Part of a small language model's weights: tied embeddings.
MLP neurons of a small language model. Each row is named by its layer, matrix (down: output weights) and neuron, and shows model dimensions 224-415. Each number is 500 + 25 x the weight over its row's rms, rounded and kept within 0 to 999. Numbers have three digits each.
After each neuron's rows, "fires before" lists the tokens most often just after its 100 highest values on Wikipedia text that the model never trained on.

L4.down2296:540488533495536501500529487505505450471538509471561528507471509524520526507515511513485510470523495520499508474535501524484524526484453511479508490495489476445540491487506530485450485507486468539508496478495435523454488519483525541492512512519479504459473496478518473486503480473484493518454483508493511502457461489506492507510504535447472503516478487496489542520546479447519535459494476493527528504531476499494451481527489489505465521478485531470506456484493488508487496495515467505483481488516537552474502487527491504531508514450517516497502499459465491519515495528514495526
fires before: "=", " |", "e"

L4.down2297:517509472508516470533452546514480503506501479528506500522486513496482487479496502530498502494508480536491510496519511513459504501473519496522488472477525507540465527534489490496488481513495493496469544509477522517523476515526488472557479485481531456484461520529478476507528531511470519533523512468482504513492470514541492494505546500469502523497511494474513491521493539532550496517515507479521488465521476474514508498518526567470468522525482508515483481536473517494485512482507504482475479521513491483482496467475501524502514453508505503557504476451496523515497512491508502517
fires before: "\n\n", " It", " The", " He"

L4.down739:452518503484481484489474486541500518525509497446498491519497501480517513531503500524513469502500519523448483487524485449509476537520463489469504489491500482506521517500484494483490549516522535525508479449490509507492533542470479511500497497505478511523505500449485525489490494501496474511507491473531509483482470480503528475502509535523528524501517517492555489512550499520548494513531505522452464512527524520507525466407526525485462507497511500481465504496466541510498518492528460511473503489550476478478514498479465474525508525529469553482474551453497519470504500507544498465
fires before: "=", "ing", "ion"

L4.down1496:479488531479505481533495519498522524476529522485492478488474493504509487525484508503520500481481481510492491482507493508495542468509516520471519504500505481492536471485517497499507475510511516476494537460523461488501501532479501495518489499465537517512489480483495507513491498519485481486514501484470516529483488511507467453484486475491502544477429459502501517512507509487528478503501520440493533472496532493538472452477490505520464496530490475514508482504537472524486513493515539536505538512500507449487492496485455499515537501501531460504491522466491497490525510523491506522
fires before: "\n\n", "\n", " The", " In", " It"

L4.down1716:496521505530506553528554511546567500462529522532519509533458495469497527524470450494537521502499513489555523467505469527509530470520489517514490460538491515484498471505448489529515493514480511508529513504487505508528494492515465506507529458467533489513476508490494500501468503474540469546502501444504532482539479493483505513536494503458470519500512492490506502547512472514506504477502443507522451490517490520490516494470502505516514526501539475512475500516485480512520491493485491493484512503505523492524489486490451451479483528460528483494504483489488537519492528525517504480
fires before: "s", "t"

L4.down2066:478503467497512497516533518537500465543528531525490518497486520530441514530486479460505505492509494516510474513547497498490494506493491534487521522481501499508498514469515508490496511496476479499484498544504494516500443506461495466482490514485521518509487480520483503457531497489490481514511466504516509531493501445459499497471471491524556535506503504543481498462539471499471514467495518506484510491504501520514492503521480492468489475503496507486534515486486527489569536504499512524540468474471449513514552484482520474539487528485528464488488472482520468512505515487497519498
fires before: "\n\n", "\n", " The", " In"

L4.down1713:528539534497489536540478498504483514497494455492467494543489467503530494488465489519507476496511474523546463518501491481477462449506483481502543478510523519498508487475493478492535483543492516526484478567509491497490500474489506461537507538502506497544507530497523494484500520536527489483472505524516496487491485521473502530519515498500478542512482450497498511534500492512499500527521506477550508504502512509509501483548501550466502486542485524492498462513519420520493500530482500504519460525520546494481549529514492485520554474496516548457461499526501502526495512530469522474
fires before: "s", "ce", ","

L4.down327:502530504511470526473513492503494464494464505506507474522509469496517507504500505468505552503473486476451490512496526509482518482482433538499496479496497521479474533507520519496492462493468492514489501598511457525511535489496540490481499515493476496509501539514483494542504495465479494542550556487529498522495488469476449471518516477475509517509507504464515483500513533497528488483529506475517557511475501562512509514488500504475492548521494501541497493533532486451519534542477500497510477431521487512481490517515508543507490468471524518564491516497501489541483508490518498476
fires before: "\n\n", " The", " In", " It", " He"

L4.down1227:459535501431471545512488464501490537503486465476507515505495483484484493498484530515500509511490489543511516511497502515509483490470513519500480529499490495525510494488514471465503514464504522488485527487567486514492489496535466489465448538499488508500506493499496509539494494530552487508447487510463509521488522518495513512513498503484506460491514529495488499483501503512520490522534505466519508503518504529512460561519486493502486513511525523497514540531523502487501528521485505519480555479484522507534526462502511482526543454516490505548504507526545463493506499488516503477
fires before: "=", "u", "\n", "″", "ry"

L4.down852:518496525481477505501470528466490536496512500500502503493533493504547500490514513492454477518477500513482462518515511510528469452491490513465505513447494486439476500490528493475509545501489496487521509517500476531469496534522513577518527523508509533531495516486491507502528517477488503481494526452500496512489478495489518541481473433518533523522503513513529565507485509521490444506487487523502507465548518488520511527493486486530425491483501532503493474530523523513496512473490463520510485494505472485528511485491477513480511519478491507529522448481507450456442505524509501499
fires before: "=", "mp", ")"

L4.down1864:488499506475469520452533491463515446458500467455494421529493545539465495510494443501522480518516527473549510490448472509493525463508542468509511529498484487534522510471520493474532482488486482537533519511491509569510501539479498495473546460510487477493474477513447438445504493468520467547495534485539498534491513481492486507549535558479505488554511535559532492518483511506518484501512505499504505541501497518515458497484502487527504458536507523502529488494523505500493537482510522505546491563462496520508520498507510491500514498493488463502492487484520503522506538506487497506
fires before: " States", " Kingdom", " |"

L4.down1069:516536499505484481530485532510504534452504527456500513501510488488496500507497499531502519484545471511479483489501507531522499488498508474523531498482506473516489521511481534468523526481473470478514498572456461515544513515502514495480517498501484575470489483465521519469500511535499437494547530492553536475487505510507500503503491535474547499519486555509483517478494531509477484533543526506495522510460515533468501531479483508551492505504483490504479552510511505489521483526499520448534487504488491485542494476482505539480478478479482500503488514508490486503486494533538484492
fires before: " |", ")", "–", "."

L4.down573:491514489521506510539478526512475511508508531421518485510527482503515469509521497505532508518520515529505475468464493472545492508496489477448517489518453476483507474524442515457518487503463481545506503482492481492480540526489499506522485490522501521516495474500485512520479478524464492536453492536525503504500514472513507507516494483468543505535503527554535512499487505497462494500525484509478507498481434486453501518532504502468479501444514507518483498547500503466484492479511543477542466486497549544489487547512507530470501498497470505474535483480527525495525528511494489471
fires before: "\n", "\n\n", " It", " the"

L4.down1910:526499528506490531528537456542526484473510469491484542516495471485483461493523473483502509482515496508550531464517484524517494523527515546493499484504500529513491483513476437517540492514495479519522498487523536520442440505496513495490527537484524510497490495517503576506500522509507515525436529486504534531471525511489504539483505481465472479516473478498502543465520498489508572520502526474479466515483476493557500498483479475493494492523477518503495497488508498494508489537503455493482469483483502497471496527466496456539501522526502532468492480493539521482494518461529516507
fires before: "s", "t"

L4.down2427:492502507507514467514447476532528533535507508490528521464533503524499518505495523509491501556524514483497509483518513481473494525514523518500491481524539483491526516499471485477515513535471498519490529482495515485536519503495515496472506460501486498479535536499507501464524539483465494531508488447474435482473532482531488498511470493488492485485480489488484501512473519491530494513480501494480499552498457505482512505486496473489502518552536532509491517534493460450451480507491505496477499456531510525484502511484516470509502538492514486432513514524486497496516492547515501492
fires before: " |", " \"", "00", " ("